{
  "n_layer": 16,
  "d_model": 448,
  "n_head": 7,
  "n_kv_head": 7,
  "head_dim": 64,
  "d_mlp": 1792,
  "vocab_size": 8192,
  "activation": "tanh_gelu",
  "norm": "layernorm",
  "norm_place": "pre",
  "norm_eps": 1e-05,
  "positions": "learned",
  "qk_norm": false,
  "attn_scale": 0.125,
  "bias": "all",
  "tie_embeddings": true,
  "parallel_block": false,
  "init": "normal",
  "init_std_qkv": 0.0146,
  "init_std_o": 0.00259,
  "init_std_up": 0.0146,
  "init_std_down": 0.00259,
  "optimizer": "muon",
  "lr": 0.00134,
  "lr_mult_o": 1.5,
  "beta1": 0.93,
  "lr_head": 0.0075,
  "grad_clip": 1.0,
  "warmup_steps": 200,
  "schedule": "wsd",
  "decay_fraction": 0.674,
  "decay_shape": "sqrt",
  "final_lr_fraction": 0.0,
  "batch_tokens": 65536,
  "seq_len": 512,
  "doc_mask": true,
  "train_tokens": 337600000,
  "steps": 5152,
  "dataset": "wikipedia_en"
}
MLP neurons of a small language model. Each row is named by its layer, matrix (up: input weights) and neuron, and shows model dimensions 176-303. Each number is 128 + 32 x the weight over its row's rms, rounded and kept within 0 to 255.
After each neuron's rows, "fires in" lists the words (lower case) most often at its 100 highest values on Wikipedia text that the model never trained on. A number after a token or word is its count.

L10.up387 [155  84 128 106 111  65 155 163 145  79  60 112 128  93 154 110 123  96 148 127  99 158  71 100 126 106 166 116 135  79 127 148 143 180 138 118 166 158 106 151 167  66 126 175 143 120  93  88 135 110 132 151  76 132  96  65 146 119 111  56 111 106  93 146 131 117 144 165  86 146 100 197 141 188  95 127 162 114 184 139 139 167 149 155  52 149  75  68  92 161 108  72 159 132 179 116 146 175 144 135 146  89 143 135 106 204 169 169 104 108 132 131 155 117 139 134 124 150 141 170 163 112 168 128 134 128 132 147]
fires in: "the" 62, "according" 11, "due" 4

L10.up215 [118 104  99  63 137 143  80  94  91 137 113 106 150 145 152 120 150 189 145 103 142  98 108  93 125  77 142 110 228 110  75  64  95 102 168 126 121 119 135 130 124 155 100 127 138 153 131  90 118  69  94 101 187 133 124 185 122 110 153  94 153 127 148 103 148 147 158  74 143 139 155 141 116 168 186 109 164 115  74 110 154 128 135 125  76  71 106 174 113 106  70 199 136 119 154  74 108 165 119 164 144 129  79 133 131  75 115 105  99 179 138 126 161 169 175 137 106 140 156  75 139 140 123 105 193  98 112 155]
fires in: "and" 32, "to" 17, "that" 12, "which" 7

L11.up45 [142 145  74 185 114 169 196  88 132 166 152  99 114  97 140 128  98  86 136 113 124 164 100  99 154 150 122 122 159 150 170 167 164 123 147  90  93 134 201  76 126  61 102 119 150 191 134 105 133 124 172  80 103 164 103 146 128 112  60 119 154 143  94 140 114  99 174 126  81 144 181 107 103 132 124 167  93  85 110  97  90 176 129 153 111 109 120  85 146 195 127 101 106 156 113 121 164 172 122 129 164  66 193 144  71 126 135 143 139 186  51 106 167  95 125 111 147 127 170 145  87 142 108  84  60 139 179 118]
fires in: "the" 65

L11.up1 [126 105 156 163 147 116 102 103  84 162  56 111 184 139 138 142 125 105 143  60 123 113 147  81 151 124  23 154 101 137 139 163  98  47 119  50 126 123 123 146 134  84 101  91 150 134 131 128 123 188 123 170 178 188 113 142 111 159 121 112 132 102 125 109 151 125 199 131 141  95 101 103  68 146 184 125 138  52 212 121 105  99 134 142 127 101  77 141 150 148 134  72 139 161 201 158 140  95 157 173 126 134 151 131  59 140 157  93 149 132 165 127  95 166 114 148 128  99 166 140 144 120 190 129  63 117 154 108]
fires in: "the" 13, "is" 11, "more" 10, "no" 7, "as" 6, "its" 6

L10.up1779 [119 111 100 107 165 150 152 115  64 107 146 102 152 119  67 134  99 149 123  95 160 130 190 151 119  56 194  92  79 152 120 138 104  79 157 153 171 180  79 160 105 106 138  85 117 148  84  71 140 111 247 113 151 168  77  95 105 151  86 147 147 163 122 144  94 131 125 168  86 146 206 132 155 190 191 115 180  60 131 143  77 148 109 151 123  95 109  72 163 148 115 164 164  97 156  87 143  84 129  97  93 129 143 132  81 146  92 176  92 164 130 151 150 147  80  90 133 102 140 146 107 126  92 160 116  77 125 115]
fires in: "the" 19, "of" 15, "s" 7, "a" 5, "for" 4

L10.up1648 [136  98  99 125 178 182 147 122 175 117 135  97 151 120  77 120 119 162 170 113 164 155 101 165 111 178 108 135 171 123 104 132 120  49 153 175 112 147  78  97  85 122 142 119 109  58 158 143 112 138  93 145 141  82 128 174 130 153  93 104 151 145 147 150 106  96 137 123 135 114 144 133 163 129 149 119 149 121  73 142 125 159 123 148 145  69  61 158 124 165  60  93 126 113 112 120  51  96 100 139  34 144 150  85 110 139 136 123 106 139  96 124 156 142 111 159 137 155 228 144 158  67  60 147 107  94 140 151]
fires in: "a" 83, "i" 5

L11.up941 [145 116 187  68 130 143 152 128 205 115 138 128 100 116 132 104 113 131  88 178  93 120 116 144 110  91 111 120 110 130  89  84 167 131 136 136 133 113 177  98 132  69 139 117 119 109 141 145 112 120 142 147 154 138 116 164 118 159 135 120 120 121  92 123  75  63  95  99 134 135  97 223 179 163 124 135  73  98 103 139 131 192 120 140  76 118 128 142 119 137 137 138  90  93 140 105 105 133 130 147 131 143 129  84 146  67 134 123 167 177 202 138 137  94 142 103 107 121 142 110 156 107  80  81 157 120 119 108]
fires in: "of" 65, "for" 10

L10.up425 [137  77 146  85 128 132 109 180 136 114 140 104 158 208 140 110 132 138 111 105 143 114 139 137 133 139  89 118  93  65 135 127 136 123  38  63 115 118 142 141 128  96 104 129 118  58 138  95 130 150 194 126 158 138 123 138  87 232 152 127 132 190 131 118 154 115 129 109 152  84 130 130 135 150 123 177 101 184 150  84 101 143 123 130 124  89 145 164 175 129  97 170  91 128 148 129 123 103 121 151 142 111 112 156  81  99 109 101  83 202  85  91 104 163 122 120 125  93 118 116 120 144 110  98 165 107 157 177]
fires in: "of" 52, "in" 37

L8.up316 [201 135 148 111 152 103  99 133 114 115 100 127 113 165 118 136 130 120 102 173  56 140  81  87  91 113 142  64 129 148  66 169 168 148 183 165 121 171 129  48  89  87 111 112 127 106 162 120 122 152 165 139  82 105  52  84 116 162  85 119 118 161 102 181 135 114 120 108 182 169 156 187  90 169 149 142  97 159 170 121 132 151  65 111 166 130 105 189 112 154 142 142 149 152  93 112 114 174 146 135 100 140 136 106 143 145 132 116  90 196 148 145  85 169 179 113 107  73 173 169 135 101 156  93 121  90 175 128]
fires in: "the" 56

L11.up1396 [149  71 105  50 117  94  83 107 109 169 118 132 162 124 155 133 128 171 163 113 137 151 127  77  98 179 115 140 197 141 108 110 142 120 182 114  61  79 183 111 142 190 115 107 185 143 110 174 110  82 163 177 102 120 123 145 191 138 142 104 135 107  90  66 165  94 144 147 107 143 157  55  84 108 172 147 119 116 185 105  89 149 132 110 119 192 154 136  94 142 123 150  85  97 144 125  97 189 129 144 149 106  76 172 131 100 156 125 148 108 211 134 166 126 123  66 128 151 115 121 143 121 147 136  87  51 140  74]
fires in: "was" 47, "were" 16, "is" 10, "being" 6, "later" 4

L11.up875 [151 107 126  91 136  83  89 150 110 135 107 113 152  82 137 158 148 111 138  79 103 103 107 183 184 140 140 113 128  76 166 142 126 199 130 120 124  96 122 148 122 110 122 145  96  97 124 110 126 102 133 100 178 110 128 152 132 135 150  90  92 116  83 153  72 103 130 139 140 142 123 202 127 138 143  82 147  66 126 163 157 161 105 112 163 145 131 186 152 141  66  84 121 124  88 149 132 115 114 143 139 158 168 152  52  72 145  91  78 152  82 106 142 134 145 123  45  93  93 154 169  73 139  60 136  79 150 143]
fires in: "an" 84

L11.up1154 [126 152  65 150 134 146 132 104 187 139 138 107  60 151  92  98 143 115 175 130 169  70 131 143 188 128 111 117 140 107  96 117  99 196  90 105  57 159 112 122 138 148 166 150 129  97 108 106 129 107  92 171 149  95 162 162 108 127 109 164 150 161  82 136 126 109 110 158 159 116 148 121 115 148 105 101 103  85  93 134 142 161 109  94 102 169  73 218 133 146 134 119 122 139  92 120 104 101 200 101 112 128 122 124  84 111 111 121 137 101 114  75  78 135 136 114  40 138 183 137 140 171 133 102 150 103 114 156]
fires in: "an" 80, "animator" 10

L10.up1578 [114 123 118 120  92  56 155 100 118 131 134 132 125 133 152 198 129 132  71 197 123 139 123  65 123 100 116 167 119 132 143 104 180 155 117  86 177  99 116 143 106 188 100 110 183 102 119 149 122 147  78 114  76 124 146 157 118 133 118 164 165 146  63 114 146 167 169 153 158 121 110  72 156 112 146 122 156 154 124 149  72  70 125 166 122 125 134  82 127 156 115  68  96 133 106  97  85 145 172 156 144 151 104 142 172  96 174 106 196 152 146  92 192  90 116  96 132 112 113 118  92 141  92  96 129  87 133  60]
fires in: "in" 31, "be" 17, "was" 11, "being" 9, "having" 4

L8.up1158 [140 120  65  62 133 130 135  78 131 130  97  99 122 150 178 142 112 140  90  73  82 100  96 143 122 194 105 124 124 117 167 169 185 190 112 120 113 137 107 115 136 120 130 121 102 104 149 126  90 143 136 131 141 103 160 209  71 125 111 120 105  94 121 120 208 147 141  81 168 204 168 104 148 178 155  99 125  66 142 134 143  78 111 181  29  82 123 128 155 126 128  81 136 179 140 132  94 198 124 117  95  90 123 146 149 165 150 104  83 215 129 152 164 125 201 111 149  73  93  99 121 157  69  66 170  77 120 127]
fires in: "in" 26, "of" 22, "at" 5, "de" 4

L8.up494 [117 121 179 122  50  55 136  88 137 116 107 114 141 137 112  66 148 114 118 174 169 118 128 107  92 152 161 114 123  97  97 104 108  77 131  96 120 113 166  88 145 179  51 105 158 122  81 133 188 112 184 154 165 124 119 149 111  98 154 119 112 134 143 138 150 106 174  95 112  62 153 106 132 184 152 135 157 149 158 159 140  85 168 156 191 117 192 110  83 130 127 103  83 213 194 127  91 129 158 162 148 195 154 188 118 144 136 107  88 140 128  73 155 101  96  87  89 166 158 101 154  85 109 113 104 125 210 137]
fires in: "was" 35, "were" 7, "be" 7, "january" 5, "being" 5, "grew" 4

L10.up542 [180 145 127 123 133 145 158  93 182 122 125 154 162 150 147 120 167 143 169  61 105 135 152 175 150 141 164 151 159 122 145 156 113 184 122 122 162 150 110  79 160 121 151  92 141 144  85 123  93 116 160 153 144 119  67 137  54 105  86 118 128  63 130 146  96  88  84 113  78 122 121 179 179 117  89 131  84  63 139 167 105 101 141 116  62 118 126 122 137 108 117 123  68 182  76 100 172  97 162 115 109  99 195 128  81 160 117 115  91 166 105  64 117  91 116 142  59 115 158 117 186 108 121 152  94  67 173 167]
fires in: "the" 37, "an" 30

L11.up1633 [ 95 142  97  55 132 171 136  81 145 202 136 124  60 110  93  95 136 129 180 113 139 122  73  93 128 152 161 105 158 151 108 126 120 125  94 131 101 181 141 177 141 150 104 129 115 131  68 131 154 100  88 125 148 148 135 120  96 165 150  99 173 105 106  90 109  90  82 146 123 142 113 121 152  87 109 123 129 121 209 108 174 107  97 135 128 112 152 192 133 127 101  76 127 125 167 163 128 149 119 151 148 155  68 146 144 162 133 114 113 114  77 101 164 135  96 100  59  53 119  95 109 121 157  88 137 146 141 172]
fires in: "an" 85, "another" 5

L11.up862 [166 150 131 118 109 156  65 175 143 109 153 134  96 134 143 108 139  92 120 101 103 179 150 122 137 156  94 159  82 107 138  82 115 156 146 165 101 115 145 151 112 180 100 171  91  94 113  99 131 158 213 162 160 146 159  81  86 131 129 134  81 126 155 108 129 152 204 134 109  97 142 120 122 167 141 120 110  75 118 132 102 110 124 104 123 168 130 159 148 131 131 126 104 123 172 113 134 141 146 145  94 101 154  87 142 110 109 143 157 177 123 171  64 103 146 134 117  81 115 163 155 121 131  99  98 111 148 162]
fires in: "in" 33, "the" 14, "of" 7

L10.up1310 [ 99 163 152  95 137  93  74 112 145  96 121 125  90 111 117  84  98 105 133 155 107 119 122 158 183 172 124 170 145 139 151 152 167 166  85  98 111 159 211 151 107 149 138 108 133  92 164 132  88 154 105  55 147 110  89 155 117  77 165 113 100 139 153 128  71 124  64 166 134 134  66  93  70  88 138 175 182 104 163 134 123 106 169 138 115 123 157 212 170 166 121 101  93 103  68 111 107 101 120 135 181 164 127 122 190  92 165 124 181  97 113 145 121 161 152 121  68  77 176 159 169 162 126 111  90 110 151 167]
fires in: "an" 52, "anion" 4

L8.up961 [113  76 121  90 112 146 154 139 110 107 147 210 149 149 121 113 175 183 104 102 145 145 149 137 114 135 138 120 101 151 113 167 148  77  96 134 139 193 172 149 101  21 123  69 126 127 110  65 122 126 180 108  70  99 125 114 108 182 107  78 112 134 187 107 116 165 117 125 151 169 143 154  64 134 111 111 106  75  89 177 114 109 141  94  87 110 197  68 143 181 135 135 130  97 100 168 102  83 155  93  67  71 150  83 135 132 148 164 118 125 119  90 139  98 145 115 103 169 159 102 183 181 107  27 164 182 113 105]
fires in: "the" 58, "s" 7, "and" 5, "aggies" 4

L11.up1535 [127 142 195 184  98  69 131 135 112 133 121  86 161 107 114 144 146 109 150  99 184 128 149 114  84  87  56 165 175 128 118 145 150 130 119  82 124 149 130 163 188 138 100 146 149  97 158 122  78 162  83  95 106 109 172 166  38 136  97  87 129 120 109 134 119 150  94 136  65 130  94 113 103  48 124 157 181  96 112 129 151 130 114 114 137 134 119  78 134 156 116 116 150 140 161 131  71 153 126 144 109 176 149 109  87  84 108 129 122 114 141 164 156  65 135 137 113 125 223 156 152  85 110 134 192 112 166 124]
fires in: "a" 47, "assistant" 5

L10.up615 [118 137 143  92  99 203 130 152 117 181 137 185 163  96  92 160 154 121 146 112 142 100 151 147 133 183 140 134  77 168 159 117 110 124  98 103 157  52 103 123 140 141 181 144 137 131 147 145 137 138 127 105 138  81 165 155 101 171 135 133 156  90 192 114 191 146 181 147 184 131 144 100  61  93 131 121 162  55 124 105 109 151 150 140 145 129  70 183 118  90  96 196 141 186 130  39  72 125 166 117 190 112  88 118 179 114 158 110 129 183 152 106 111 111 158 124 144 125  80  84 127 142  72 120 125 132 127 152]
fires in: "to" 76, "and" 5

L10.up350 [138 157  79 104  65 151 159 118 116  99 127 132 123 108  96 110  89 116 117 130 139 135 101 127 110 131 111 104 131  97 121 158  76 138 141  66 126 134 105 150 131 110 114  86 187  87 157 140 115 120 132 179  74  86 120 124 120 163 184 152  96 110 128  71 103 134 115 177 178  77 155 115 112 134 126 179 103 148 149 202 145 121 163  81 227 117 101 118 171 120 138 162  58 189 141 129 100 135 102 179 131  67 126 144 123  94 119 154  79 174 148 109 141 139 147  83 191  60 176 110 180 130  83 181 127  73 178  43]
fires in: "on" 19, "of" 14, "with" 9, "in" 7, "both" 5

L8.up1584 [174 120  96  69 112  98  84 160 156 141 138  96 121 120 192 115 102 128 135 151 124 113 115 136 172  80 118 188 134 162 131 161 109  91 163 130 192 173 162 130 105 149 133  89 116 163 151 123 110 166 195  97  79 146 101  91 204 122 111 146 175  46 140 119 120 134  88 132 173 110  74 145  90 107 148 148 156  90 146 144 142 128 101 176  89 117 127 113 135  93  86 145  73 134 193  81 125 136 168 102 168 134 139 138 121  94 152 180 110 135 178 162 138 142 109 183 166 145  60 130 116 151 135  73  67  75 119 116]
fires in: "the" 29, "on" 14, "for" 14, "his" 13, "its" 4

L11.up988 [145 141  55 127 139 145 107  93  65  97 112 195 161  54  63 227 101 103 106 122 184  66 158 103 197 109 122 166 107 100  93 108 174 104 163 109 128  91 153 156  46 135 112 120 116 133 143  97 162 110 135 152 130 112 163 201  89 167  86 175 183  99 138 177 140 122 118  79 172 117 140 106  91 110 138 169 130 138 124 176 165 169 154 111 174 137 122 115 138 109 122 173  94 174  90 135 112 194 142 192 144 164 109 111  97 152  61  94  85 165 110 120 136 169 121 148 139 101 131 101 161 121 148 126 149 108 115  85]
fires in: "to" 39, "can" 17, "will" 9, "must" 4

L10.up108 [167 150 160 150  68 105 149 124 110 120 136  85  70 170 108 140 131  71 132 131 110 144  75 132 108 115 118 157 114 146 113 104  77 145 196 156  84 159 144  99  76 111 108 108  89 141 117  77 111 147 154 137 155  66  44 137 177  78  84 113 152 130 191 169 166 132  77 104 124 165  83  96 203 143 134 150 122 139  94 117 167 119 162 151 120 112  91 129 120 124 108 165 139 132 136 153 132 134 131 113 136 140 120 122 105 147 123 133 112 186 163 126 118 123 137 144 110 130  70 127 165 136  98 126 112 150 136 200]
fires in: "the" 65, "its" 6

L11.up1065 [157 175 180 126 141 181  73 161  71  95 142 124 126 201 153 109  76 197 152 137 123 122 120 118 164  80 104 165 139 110  89 128 120 150 125 115 111 105 172  96 152 155  74  55  93 144 162  87  75 125 139  98 128 110 129  77 150 107 145 138 129  79 143 161 105 144 140 128 129 106 146 114 112 132  90 147  89 107 109 103 107  69 113 134 127  81 110 129 146 184  72 137 154 119 161 141 127 116  81 157 133 108  90 127 116 119 152 174 132 180 150 159 184 141 110  83 124 145 100 137  67 135 114 110 148  67 103 149]
fires in: "to" 17, "by" 12, "and" 11, "into" 6, "for" 6

L8.up987 [147 178 142 104  96 141  89 134 132  87  95 194 161 134 193 104 118 125 120 132 116  94  75 123 163 120 147 178 156 104 147 152 129 131 105 108 132 113 180 138 163 129 139 129  95 129  90 124  77 122 148 104 175 160 136 113 111 153 147 147 158 172 153 131  75 139 116  82 224 182 164  92  89  91 136 166 112 142 124 135 136  68 165  82 109 194 180 228 144 136 140 168 164 140 104 124  85  76 132 123 185  95  97  80 144 159 166 114  70 126  90 148 127 113 106 112 138  97 146  97 132 162 137 134  81 104  97 164]
fires in: "in" 36, "for" 13, "to" 12, "by" 6, "rou" 5

L8.up1429 [131 221 115  81 171  80 159  94 165 108 199 142 152  77 103  85  91  77  94 126  92 124 105 161 185 167 139 134 102 171 108 140  94 198  98 154 129 162 128 115 144 109  97 143 124 120  87 191 137 131  79 116 173 142  68 153 112  88 125 145 135 159 138 149 105 156 136 102 127 170  92 148 162 130 172  73 149 100  94 139 123 106 114 140 124 146 123 186 127 107 122 126 146 135 139  64 125 139 159 120 152 110 135 101 123 153 137  89 118 135 107  99 111 147 124 170  74  66 146 145 169 154 130 167 101 164 170 181]
fires in: "an" 84

L10.up525 [150  80 120  76 118 110  87 187 107 128  90 134 174 107 108 162 166  75  92 105  67 153 141  83 142 157 116 162 138 160 178 153 148 105 108 119 162  80  97 131 100 132 128 124  95  78 148 118 143 136 218 191 187 112 150 122  49 118 145 120  88 112 176 113 158 136 148 143  83 101  76 146 144 209 114 150 120 102  96 110 126 172 151 154  89  99 108 116  98 153  95 157 187 126 100 122 113 117 124  71 108  99 135 166 111 133 160  96 156 153 160 144  90 149 226 117 153 116 127 132  59 159 164 133 116 103 109 134]
fires in: "in" 74, "the" 4

L11.up27 [128 119 109 112 107 126 175 127  78 131 113 172 152  90 133 163 156 124 118  82 134 115 163  12 204 155  87 178 157 139 129 118 108 110 118 109  86 137 165 116 167 118 128 144 169  84 161  70 141 157 109 124  75 163  96 167 127 161 117  39  78 172 193  82 130 161 135  88 120 211 150 178 136  79 151 159 172 175  95 179  81 177 103  99  86 121  95 146 144 102 135  64  85 107 131  82 109 155 202 124 111 146  87 145 130  65 155 102 113 126 141 118  87 199 108 154 114 165 122 123 145 101  86  61 171 114 168 136]
fires in: "a" 92

L11.up1632 [ 97  91 162 132 151 157 142 137 104 145  84 120 104 154  83  96 142 111  59 161 113 175 145  94 100  94 115 178 117  95 132 134 177 126  85  90  96 110  96 143  84 115 110  85 107 164 222 132  87 122 147 135  90 121 109 182 151 127 138 155 132 126 122 115 126 108 151 110 188 109 137 130 111 126  90  72 161 114 116 150 132  91 200 144  51  90  80  64 124 141 125 148 133 160 105  47 108  76 184 125 116 140 123 170 101 135 159 117 134 155 136 130 123  86  93 131 145 139 128 121 109 167 134 113 115 126  90 136]
fires in: "to" 44, "with" 22, "for" 5

L8.up839 [153 100 115 176 120 190 148 144 156 102  64 153  56 137 150 130 129  61 115  99 100 102 132 164 156 101 214 132 168 145  81 163 132  77  97 122 105  77 146 147 148 204 142 114  93 124 114 127 127  98 162 124 104 143 150 137 111  86 155  81 141 123 128 162  77 168  83 126 136 109 119 124 147 175 111 141 122 115 122 176 176 148 154 123 143 112  91 129 131 142 124 104  58 169  82 118 134  82 129 138 110 130  72 101  89 117 114 105 123 165 128 159 187 139 148 169  92  70  48 130  95 158 175  84  51 125 129 141]
fires in: "to" 41, "in" 19, "at" 8, "of" 4

L8.up1714 [119 143  74 167 169 140 140 126  95  71 130  64 129 123 108 116 132 192  72  55 107  80 125 210 123 112 154 132 130 154 122  84 138  39 120 119 150 116 147  97 118 138 114 116  58 125  95  84  84 138 166 109  99 153 112 143 139 128 122 103 143 148 126 142 130 185 139  70 106 115 123 143 141 152 125 148  97 100 143 136 144 105 113 117  87 119 159 130 141 113 109  58 133 113 112 175 147 133 112 169 120 121 134  93 157 164 102  72 157 165 165 153 154 172 117 148 156  94 151 152  99 156 129 135 137 178 171 100]
fires in: "the" 31, "s" 25, "in" 5

L8.up499 [ 92 150 128  79  61 204 150 101 122  78  93 167 112 175 142  77  83 153  96 137  78 167 132  70  74 127 141 130 129  80 108 122 168 126 134 158 167 184 114 139 132 140 124 115 158 117 122  63 129 106 202 187 118 115 149 133  95 156 140 121 127 131 120  59 123 133 105 161 207 128 100 124 137 168 177 109 122 137  77  96  75 134 158 100 115 156 164 101  90 151 109 148 168 178 105 134 142 100 117 151 119 117 113 167 146  99 108 147 141 167 189 146 142 157 188 131  80 126 147  81  91 128 107 113 119  83 138 131]
fires in: "of" 46, "two" 4

L10.up490 [133 146 161 133  96 173 184 148 133 106 136 129 104 120 136 117 157  99 148 123  98 161 180 140 144 134 107 151  72 108 115 159 177 135 154  97 152 125 141 139 114 121 109  68 155 101 132 141 117 138 169 131 108 164 156 161 122 139 101 109 139 144  85 143  86 138  99 113 151 179 136 116 134 108 178  81 133 130 181 128  80 118 157 110  73 151  86 119  82 125  56 111 105 152  82 144 151 138  88  88 104  97  91 139 123 209  94 146 141 107 162 140 175 163 172 185 143  88  85 172 117 164 104 169 122 164 127 117]
fires in: "these" 20, "of" 10, "key" 9, "many" 8, "some" 7, "and" 6

L10.up1670 [166 150 112 155 147 128 144 120 104  89 199 143  96 126  73 173  99 132 159 166  87 182 140 155 180 181 136  90 192 123 172 109  77 116 152 154 199 143 116 159 106  74 104  74 142 112 103 104 212 128 118  81 157 105 138 135 120 109  79 143 125 117 158 101 116 155 134 137 114 132  68 160  86 153 136 117 122 140 162 150 127 126  80  74 109  33 118 143  78 145 174  99 132 154 121 134 163 121 129 127 170 120 131 161 130 159 129 136 159 140 166 172 130 199 129 128 173  94 145 147 141 167 130 111 117 105 184 167]
fires in: "the" 18, "a" 16, "no" 5, "col" 5, "every" 4, "mrs" 4

L8.up1300 [131 109 120  64  97 122 127 152  77 123 125 101 141 152 195 133 114  66 121  82 130 141 100 111 131 136  69 224 116  72 119 143 134 146  75  69 137 132 118  84 125 117 127 121 138  95  97 136 129 155 107 184 125 195 117 134 170 129 130  94 133  97 164 187  80 135 107 146 102 200 127  76  83 163 133  70  89 126 166 113 143 120 105  96 152 172 103 104 200 157 120 125  77 158 127  74 103 125 117  90 128 134 160 162 110  62  96 103 137 166  94  98 162 103 124  80 161 164 107  93 104 148 150 101  94 166 108 131]
fires in: "of" 42, "the" 9, "a" 9, "nacionalista" 9, "who" 6

L10.up2 [127 167  29 111 139 147 185 143 121  64 121 196  92 114 129 166 115 108  70 110 156 156 123 106 147 153 151 117 129 170 147 105  70 183 141 128 117 111 115 128 129 118 110  99 160 113 168 139  72  98 119 205 178 167 122 185 124 157 140 150 127 117 147 109 163 141 104  75 173 145 137 129  95 157 136 102 139 147 142 149 115  92 124 111 124 115 125 107 138 100 108 177 163  86 142 115 117  72 120 161 133 180 160 141 138 163 173  81 170 143 136 190  82 182 126 148 140 160 113 110 160 121 131 174 137 128 168  83]
fires in: "on" 34, "to" 12, "all" 8, "took" 7, "in" 4

L11.up406 [119 111 143 167  81 135  37 108 117 131 138 115 134 130  22 150 203 133  92 120 115 133 130 151 145  86  87 111 107 109 209 179 160 112 132  98 166 124 189  89 135 145 187 105  67  86 121 173 140 198  94 116 152 152  83 117 195  65 143 122 127 170 100 147 109 158 100 106  89 107  96 135 118 170 161 148 117 123 152 153 145 133  95 127 159  82 141 213 113 127  71  64 114 100 134 108 130 162 112 141  80  83  74 120 140 198 138  99 111 164  77 110 158  94 160 110 146 103 126 125 105 100 124 174 101 136 154 135]
fires in: "as" 29, "be" 10, "it" 8, "the" 5, "this" 4

L10.up1577 [148 168  91  73 151 145 100  72 143 161 123 155 105 136  87 199  80 136 112  94 167 123 150 104 113  82 154 127 142 176 106 123 122  96 132 145 127 212  93 113 121 146 157 114 141 158 143  78 112 128  92 140  94 161 110 130 105 152 135 124 213 142  99 113 161 117 155 140 144  67 167 142 133 124 116 138 122  81 116 235 144  61  99 125 124  91 113 163 105 155 107  94 121 126 129 134 104 120 196 113 171 163  73 138 208 136 101 104 175 150 108 143 144  67  99 182  56 137 120 154  38  73 173  95 136  21 132 134]
fires in: "to" 25, "had" 15, "would" 9, "and" 8

L10.up424 [ 92  93  80 100 171 121 134 140 136 145 179 160 129 132 170 105 128 153 112 100  97 103 192 141 167 139  89 173 135  91 144 109 147  68 105 129 134 149 135 143  79 150 127 176 119  67 111 142 131 120 119 182 126  95 109 137 119 124 145 117  89 146 137 150  67 176 172  96 123 165  72 119 127 177 166 171 129  98 117 129 100 127 136 118 103 126 128 122 102 113 165 134 160 156 125 118 136 134  77 149 138 121 138 104 139 138 123  73 143 127 104 126  91 156 168 141 157  77 135 117 147 155 171 132 151 102 111 101]
fires in: "in" 52, "institute" 4

L8.up373 [138 111 166 137 119 169 138 102 142 156 104 126 166 103  68  71  97  86 164 125  95 159 139 160 151  90 112 130 152  89 184 140  74 192 124 172 129 128 137 107 181 167 156  49 104 109 177 146 142 150  88  61 133  94  99 111 130 138 122  91 104 187  79 146 121 148 162 124 120 111 166 112 105 121 137 162 119  73 172 189 188  99 148 128 190  51  98 135 168 136 105 155 165 212 179  86  70 127 124 130 130 123 132 163  97 106 113 123 142 170 167 115  85 133 109 118 139 116 162 178 101 119 106 129 116 118 106 109]
fires in: "of" 15, "for" 15, "the" 15, "to" 15, "in" 9

L10.up1283 [ 93 179 110 127 112 139  90 181 109 105 146 123  89 173 150 128  55 164 130 201 125  88 110 137 178 119 124 136 121 112 135 107 173 161 168 140 111 163 175 159  53 125 126 136  84  93 137  81 139 126 211 142  96 190  65 137 126  92 133 155  94 156 133  87  97 127  96 116 123  64  73 137 128 111 170  77 126 107 129 136 141 153 101 142 104 108 123  89 106 114 147 125 113 176 140  88 110  75 193 118 209 154 161  94  89 129  91 135 150  99 142 136 139  68  94  96 128 149  88 101 173 140 147 137 162 112 150 124]
fires in: "the" 44, "its" 18, "for" 12, "s" 6

L10.up246 [174 179 193 102 118 134  98 107 151 132 111 131  98  60 149 117 165 151 161  96 148 113 134 112 137 124 170 168 131 118 110 132 111 146 120 162 122 165 168 190  89 167 162 104 131 172 144 139  88  76 160 143 111 119 123 153  60 160 129 148 155 115 102 157 128 135 103 116 158 113 151 137 218 139 123 126  57  35 106 129 141  93 175  86 132 110 119 133  70 146 135 152 132 108  97 109 124 144 183 127 166 127 145 149 163 125 104 139 103 127 149 130 165 123 119 164 144 120  76 144  92 122  75 163 164 174  81 113]
fires in: "to" 32, "and" 11, "they" 7, "king" 4

L8.up1524 [102 117 132 135 126 134 155  70 161 115 140  70 154 133  91  97 152 126 172 113  60 172 106 172 118  72  98 175 112 128 127 154 103 119 101  98 154 126 136 177  91 125 143  59 184  77 133  93 107  81  96 163 108 199 130  95 156 133 135  90 122 126 142 115 133 185 113 124  57 106  74 195 117 127 120  76 113 135 137 185 123 134 150 149  93 165 122 157 155 135 143   8  82 150 125  86 155 124 130 127 180 153 138 139 112 170 166 120 146 129 122 106 151 116 121 140 121 139 154 103  59 138  85 137 163 138 101 106]
fires in: "the" 51, "and" 10

L10.up1768 [140 175 135 116 154 131 133 104 159 107 124 114 109 131 157 163  74 127 106  89 139 135 105 109 156 175 139 150 185 116 157 180 168 137  60  97 119 115 100 129 149 141 101 118 106 154  87 161  65 167  42 100 120 106 112 142 133 147 138 139 144 119 123 127 167 128 114 166 118 110 136 126 133 104 150 145 130 115 163 155 116 149 129 138 119 123  92 159 115 125 100  89 149 138  70 104 103 144 185 191  72  73  98 158 132 130  73  88 165 150  72  75  83 171  73 144  92 116 153 112 160 177  88 123 156  85 161 187]
fires in: "an" 78, "animator" 8